Part of a small language model's weights.
Size: 6 heads of 32, MLP 384 SwiGLU, vocabulary 2048, 5.22M parameters.
Architecture: RMSNorm before each block, rotary positions, no biases in attention or MLP, untied embeddings.
Training: a variant of Adam for these matrices, 148M tokens, 4514 steps.
MLP neurons of a small language model. Each row is named by its layer, matrix (gate and up: input weights) and neuron, and shows model dimensions 0-191. Each number is 500 + 40 x the weight over its row's rms, rounded and kept within 0 to 999. Numbers have three digits each. A neuron's up and down rows have the sign that makes its largest values positive.
After each neuron's rows, "fires after" lists the tokens most often just before its 100 highest values on Wikipedia text that the model never trained on.

L7.gate19:477485492514458517463468517465519514502514541530559557494527580454441451516483501453398528544516527612430467542539514501461495482525516521470499454472490517468546498480580499506443511440553560500524477552534510475476503503512505455523519505439521487484518492468517494471472465451511515499436494480429530514525487448520522467478518535525546459404549480494559546453463556496553503483581417506559506434535488459564502477541457556622523409479541533550460538459500532480540530501479496500512525478507504445562504505462534460510544549546409496437505482442560400426507520533537532458
L7.up19:533466485504498497496538508466503549469503490555489482485557525504479520553464446443442430529536504538566471522537525474479406512490443549474472523466446501484495498472509542521519447496482560607451482505540425519477490501512489476534493526494531484508474498487482423492497427515569499534499478520435564512517426444551524529530530536410531512418448464496517491525419557484577465498533492446439618507519458513542525527482415580483494553500443501507478561498501466481502554505499475495533467478510527461493396497489535434524540496502448529446435550453526403493524557538534545573
fires after: " W", " w", " L", " |", "andidate", " Ch"

L8.gate272:577454522523459418450471393525483451496508489552526452455471450524459483449477517507445458507493515475511511487533560482533469501536538516469509483539517517539508558572492477524497471491433530482468446533525442422441552497540411481490569559507410522457465429500561524465540475524558503533612488499534467474457461469545454499497462579492458482485512507496503502477493497512537484495529502508531527432488462508520515489476506471487553545555436445468589550545461516508426445491489420439512534539533531479484575444537433498509544538477467561507523522569503454461501469418565527499
L8.up272:491472517494548452479509416524501444515484489534476478510473455507454503495483517504445493549498492477504455464497483489551510462454571548488451459529473485499559563570520449509474533538465532487494478498527485465455550494534507539532559535529474496478531580554503534475516504472566473490614545519486477509518490445596527484485482520489486458580569452463441385494517472388447435506486592492509567489462563495468463504471512531463499563578468522496459488523498494550474519537544507498553502502433499469484522412467384510486466452436521536472469423480490493455536427443517552528
fires after: " p", " P", "ph", " me", " T"

L9.gate95:540485458581518507478426490417489465517511459482546453466561541547522485475538548554521525449513540501457511433584560464455493526602472525528468463515516408544584517500517526551497493459535567543426555461478512471556505487554501483514510539438477509496551547520537519490522514526530475516512497456513544506516476456550572480550475564546519473529505506544526451466436477486580472510551500555467480492479527516522444474496509670435513456514490401478489498512562487469520538398472460437524501492510507432487488551526536518474509547496502511502502509541459477541457515550481517494
L9.up95:511487528505432558518499466518465449503493522464567448493464528539597567533480458515487521441472551458544548491532529504497514567478499526546528527515446507535499527460519540452423514511521447420515513478545430499486516406513549547491422547488436512454537507569499522539486456454582534498523465461531498474480512538536543533526455513506502531498483495513487497544499464431465473528527409521442492421456518522481470482577469533493478458527481512411530470473515437475488475481508418612523564502519472511506516576518542506538528484485423485532500545465495652448463522480467500499
fires after: " on", " to", " St", "e", " f", " w"

L8.gate202:468456494526536438417488508506496497575529522509459505484506446481497544447396544459452546471547529500484420503539506410415491433510498475494545474523544576533494537578489482506494462516413488459578526500578456523467462522553540448520498510518460464489487538495458537531585482494491568525519517413548526533471521564530517497530470508468521529477521537520528549504462470531538510479446461482511559492489544393476485472472449498501522509526512416495514528628558504469480499533525513506495507501476503436439532514504486504450483502489546573461466473581507441413524465515517555440
L8.up202:498494449585456531470556494560503519444454475501525519510478559434469500479481479538519469560483526434446549486483479496525493517521542522579466544454523508511472453501534499470481469502538545468505408471557543508521478588515560486503500503544589557519513516556404531444477413405562458494501504453568499466446476478458501537490480543534508521566432463506543414513481506439506429514496525417483465502483508570475465456508536573466571531471525512468547456463510516530534484519532453470515533548473450547496513505527461493492464488516509556566520506562527383537511498510523469424
fires after: "S", "ok", "s", " T", " P", " song"

L7.gate38:528507485474487438496439450426496550514542540521525479529566458504460472531487458550453423557450526576506494483551501438524475428522515502510458491469460508457609520491442535531485514513555575488394500498543490448559474546467500537516495431493466512528524442471526529443536548503437483498505515487475479558495475501565486475465530525537457425439509480495468533440508467475531468520557466473565522503425552440493495523527540538597452498487540546515455557470489531423507534448486559508526498535497415445556431565472529459480531502468575536538538433466492472451518473512486539489
L7.up38:486482479456516478638452495456529483398527507462498504471543433450464540463466501490484558560442569515468513479580490536478534508564499551452507540451515475508579446555489534485501430511471464523498480446452572442440452479485505436471508472458531461482479486548535454549526530507498539488534555495501471506490538545536507505503461479530462505460491558496475475534523476467521512495543449429462381488463452462453478461559467497563447490494482472488538501497536523503599480508458504523485510461539546473530470528531535508612529483516474482551546456489497500465608439572512555530
fires after: " w", "w", " W", "-b"

L7.gate256:544423487459488462500507494511431519502549460505487460504499559484490528573513405414440483423466499523556433503496488533501446460522518492454461488466547493575518487542503471468522492504511482447453502504498571478443523481422534425512511505505496573469443479510532551591520407558522462542560443470488504509482597463573474504496531460582512526542465547546466545433492508470588520483425549468446531492469502490540495500444483559501535432538543512478507511481538442553494403518514520524511505559447473529520523559473473511514492591528496523518471515447508482518447556500461510529
L7.up256:523513500519500523557480490495414550547511521530556482513468515529487485491523567513562507496513560431506528450507496440511534500509472423456503519538468502390459558511504469498594540543375491474482532463524526514503456475501537477495554565489477500454474588468473488467542496384500500497549486504459509495522412460530570480483483632476477444488434462537482471452486520520490530507538505439544519462502520448520488479444572590420511437551427541476424495529436549494536514440527551502562496490479499505484558453523471518511495513531538506473502465528536440516539509498472490490
fires after: " H", " K", " B", " S", "z", " F"

L7.gate311:540471537589571585523545526490521499495509534521492581480493449408485434491440443493517519459421503449509492500496492548424509493428492579525536509483512493555469447521525485460487548505575445583452549504480541484534520578519499529530518531478476471448435490605516509511422521462476569547469513504588536534487452491415502497471494447515466530497536471474515469536540503431454478491490455542488550496432488494460533573455510564500480487528489458499503448510514482512456578457524499461519585451483498535549582463443528515522510500498499476549468464483476497518564555475453558527
L7.up311:513533466538534495552546448527504521484503521418505539517521464569476578520499498466510452537599560470510473506517496550547614394553512480449465506459473543543481476492428509468462529535536472432557482495560445520514477536452534498494510485519515495517408569447467514458430509458493525508497534522518504433455498501522468533501464511542463526507486498605522464481494500519533460583459480474484491577510501470489479467556480408567521493485488519534550494513418427379423489519524454474481528500499498593528428491598516506481545491472503534522493534516452520498515459497507506508
fires after: "0", "9", "2", "4", ","

L7.gate4:548484488488526473420521502453484501526467516518530477499513496514498541487410564566474484538504577489477483493576462486530547499627493481463448482482480459506493452454472510481473479499503484485546552493479499492480481489494469465432496596502528556528513459491516555504591539464490481531525547421519446508459543485409434546421485485519575489466493511488512509490481590436547517515474484535474551481464565549474446461539443564505538457547488444466536543543513420490503497497428434617486410529519517511479502544500511495505508477475526555457516517488435467587477465494521475420
L7.up4:504535569452549507555447523492465442507466474553484548445526542502542534488533498492515492471551576567513492443436542551490490495468453508438471493470497508422594525559497603544556553500434497433571543490522528479526481523630450498539540494493550544476542505538556484443512455504559550505543530397574439535516517485516521518516485503455529528558499549476454525462472529550485453475499511468538476510506597490496411474563537453461508474515567517502516490536480473561547515506463448492540467487503535494492539476495523499518483490499468503446474558469460483469442412466470538474
fires after: " f", " F", " t", " T", "e"

L8.gate155:487434511527541424506556502441477487599532538550480507455531506485488517502510539543485487466468538480501445523459507465463594525465430466458530533487550486511498462570519505481527586534485529494546477561550488507544531550488527435474521525463514552405548485441487555467448532569509500485526508443502571490484485481479528397471484449470528475473582470583526590457462450557419452443508436533480487450446493484507456514503476483493570481477459470512534483502486540434493470515508457503430424505583499523556503439466466564496566491511515530451443501559499515518474486525504518453
L8.up155:563470491507521451477508568505536541508488570569527467499461449467547508507509513521547505573517446589537513477492538457482534438479395495473414535614537541475423493494491441551508556533530429508528451543510505553453496618511476543470501590456470528485527459500503525456469576568479480453517470473530471548488530530576478444459519478492519453491546515533549573521529455590473469494498431456489436467486525501489551464500488498507542484443520424549527505513500522488521495539459486482445492486535562480537484493528467513463493515562502513488459439487453489461517548497511537409
fires after: ".", ".\n\n", " ent", " wh", "Th", " ==\n"

L7.gate84:544530505526513420480542567543517507596576555546551518579462502527531510492486444482559537498479515513477478530475475450525535518439523529556516479586574520529509444486416460553455544471541416558536549494474494474578507492455428541471494504557519527482466535505480480506521527459607459509468514509499433584561457520530513507451502499467496443506468487514544464525522484432549536497528562574470533501542531501509509530487503512453484533515496510512519479455542477518487497419510556502501455470555447512452520457457500441486466483475580498506455474523480557580552457606500430518
L7.up84:527405492480450519517527489531499549529472578441523549485495532560435541497523522468516481476498449492531527492519498547521557531533488440558482561559539576472505387516441450615513555456496494503571526515509580552566454470509456525480508491519472505460514496539504443551467504570544459524502471459505560488454398483526463486498532528409493475452494519509515394451508484453524549471496492498498496504517472529429533587511588445491471502526513490472524542483531492515531442499468490532476453515539477503525414449513494448570486503523460519504496445503559476553436505484427507541
fires after: " m", "m", " M", "or", "ar", "an"

L8.gate233:441484511498488521530502543508585547438550529461502543516514497505515508492562430439533525477492484530485513503499539483473512518473490519527475500557520470494480520501490429550495472518551505573506509516526577562410487500421422541544510490437490531435507496489475491432479418486575463494555505522521511550576492473559583550418570543447489449478524472461514441536512505479540469585492511514507570503489458504493569515489431496491426535534490563534460485468525457454552524392508526475518645506425457500451463504520501479504426548459537496538477467486481537522473522506474523532
L8.up233:549413496563510440525464514492491471534502453455499457501507477478466469519496532468469523482466472578528508500530469420462470569440508476516527500485472509482491525582462514471546483466529476569481513499448540507555553450488507486498481491458513426582470499467468475509485540546503522512511528537496558536529499498467510387541490450507444521467482421477472455564552499462491513536561421469328487435480435451543438590500497489515545546525456517531595530489519497522514483450431499505430454406526461448512496519460434529518492538502480501503493498488569534448516487502505546493
fires after: " M", "m", "ch", "am", "hem"

L7.gate185:504484542552485527489501554508471493522505514530493450497535559509469495467459518494424468541442497496493499450496480515467539468519432515451530531458579434533551489483477422492503543490545441525530545465430491574550542481514486522523465540496507493517564497454485471490509522562571492563543516585456538489482573523510495493495567439526468539613489536479502545419506545537465468498485497477454639544461570494541498532403486467483509486502511537507538501612499517484528513448520465575462512540464486416563539487541398569514484490478512437490513468507529493462470522546467466472
L7.up185:521472474558531541524519546470452482574521446513502531498510550512522548432472427557473568582486452466392522506520507448463487481545394422471481562564516495514523581535491477445537558539497520532540521512520500416507534522536495409548428491477459508583446537523507500548571527451501509477524502505485489439502451489523546466507547463533524529558513498526498564418468485531440500586551458504514454446544461557518507575534483551490536516493474545500448500463469495521439457477524451582500465479475488504501512477514541522426474555548512454465495498507523494509512508425450474480
fires after: " J", " K", " F", "F", " j", "K"

L9.gate52:400466468530533470452448449577495505458440454480462435478500454481460515516516488565526519487530550528548488614559545504479524516486478508497539444504507455523490436563475474428514509445437499543509481382436553492534488501524484459468492546499513521511479469478459568444482476514521492548495486459494492546537477521454531529438457506466506482444549500504454525421511471483486462550485501501482497506419548526495527557507484449471496509530481360498544504504475421456471493463506480554462474494463493444457478476449588572461551482516453540516453491477541518490561393512468557480
L9.up52:494494522526464522491486458477495531467490461480501516497485573455531497501534433459528558506452501528552499447461504532502462572541500400488442478534511564582463493451519487601535541584503544496436525469527484554488535464483489537540524488484502553523571456521539506530539526491494564553499492443470425607536519499467564472484525467496529497550494497529495441478504569545439507536503538498460475500524452490522609476503566476577524451452460460518458534487528490565502519540455469582521506520445472514565528522506521475556426480470549514426489368506497521485509542542554508460
fires after: ".", " that", ","

L8.gate90:567520544471519430478491517497522491520526520535477481534472548478495500516523565577501544547456539548393503424487503424527428476468406471499483581499493512475588566464552527499507509523464485439550491469522525531607458447499522519462559525464444513506565526535546576465536528550426502484530508510450500556499504533522476425481477522522450443494501476462473537488495473488477478529505537480497566435459525452513431449475493557502499485510476439429524455473489529450494459488500417500493508484599515442542566488446522556479546522508491441548483490450436458512447447480462507461
L8.up90:606422530485551480462464513496487477524487540502570547566552495528491486512520500485523591550483568469474517551511432498516513528554462434543484520564553528440515487514538515490578513512457515414471421549508482548445444520460592642535508541545473481566516574529495445479530455439522514514467471546539505497480510525463484450522490563483521513529403422449459490510516480434474546482512528454478484498481484498440483526538501487519560524507483434482508506539500565504508513549500539520498586479525513473513491470483459467495518517523556473442470443440472532498460491556531570473
fires after: " f", "s", " \"", "e", "w", " over"

L8.gate109:496464578499499475548489489500468545529493488512503521570417507568491543501481507479547569521462551440591453516517510581476481542551469518452465465473479536471466469543497563463466573446501456588427547504474496463555511427501605551542497560511454542436459516537508540420473524467520457526499490466553552499491461552511483486480447476480484520514447526473471535510465448465489479460483522504545535481443537477493527505550540547462530372499504426514418494526541526529547441458543482494478507518544485539543510472548544517430453498533528504463435505480504506502536501435515575573
L8.up109:525459567502485517542561568530503455490542450571458502515477483521463562427447473455448502505494547477551486504483511567463504556555490493516470463454487494458472488550524495478487556487550421495499461448486486543557481499494595528548477559518467577455487497495519526481559475527541493510528505480504466498437513555473482460465484544545483496507532527495478500549469462515525505453435500484566482498540530499588578514562540488477503410510495437429486485516463497394553493410507422536508531574570544421563489530538581548437424473504529474485454501521525553520489444480548528542
fires after: ",", "0", " in", "u", " Tr"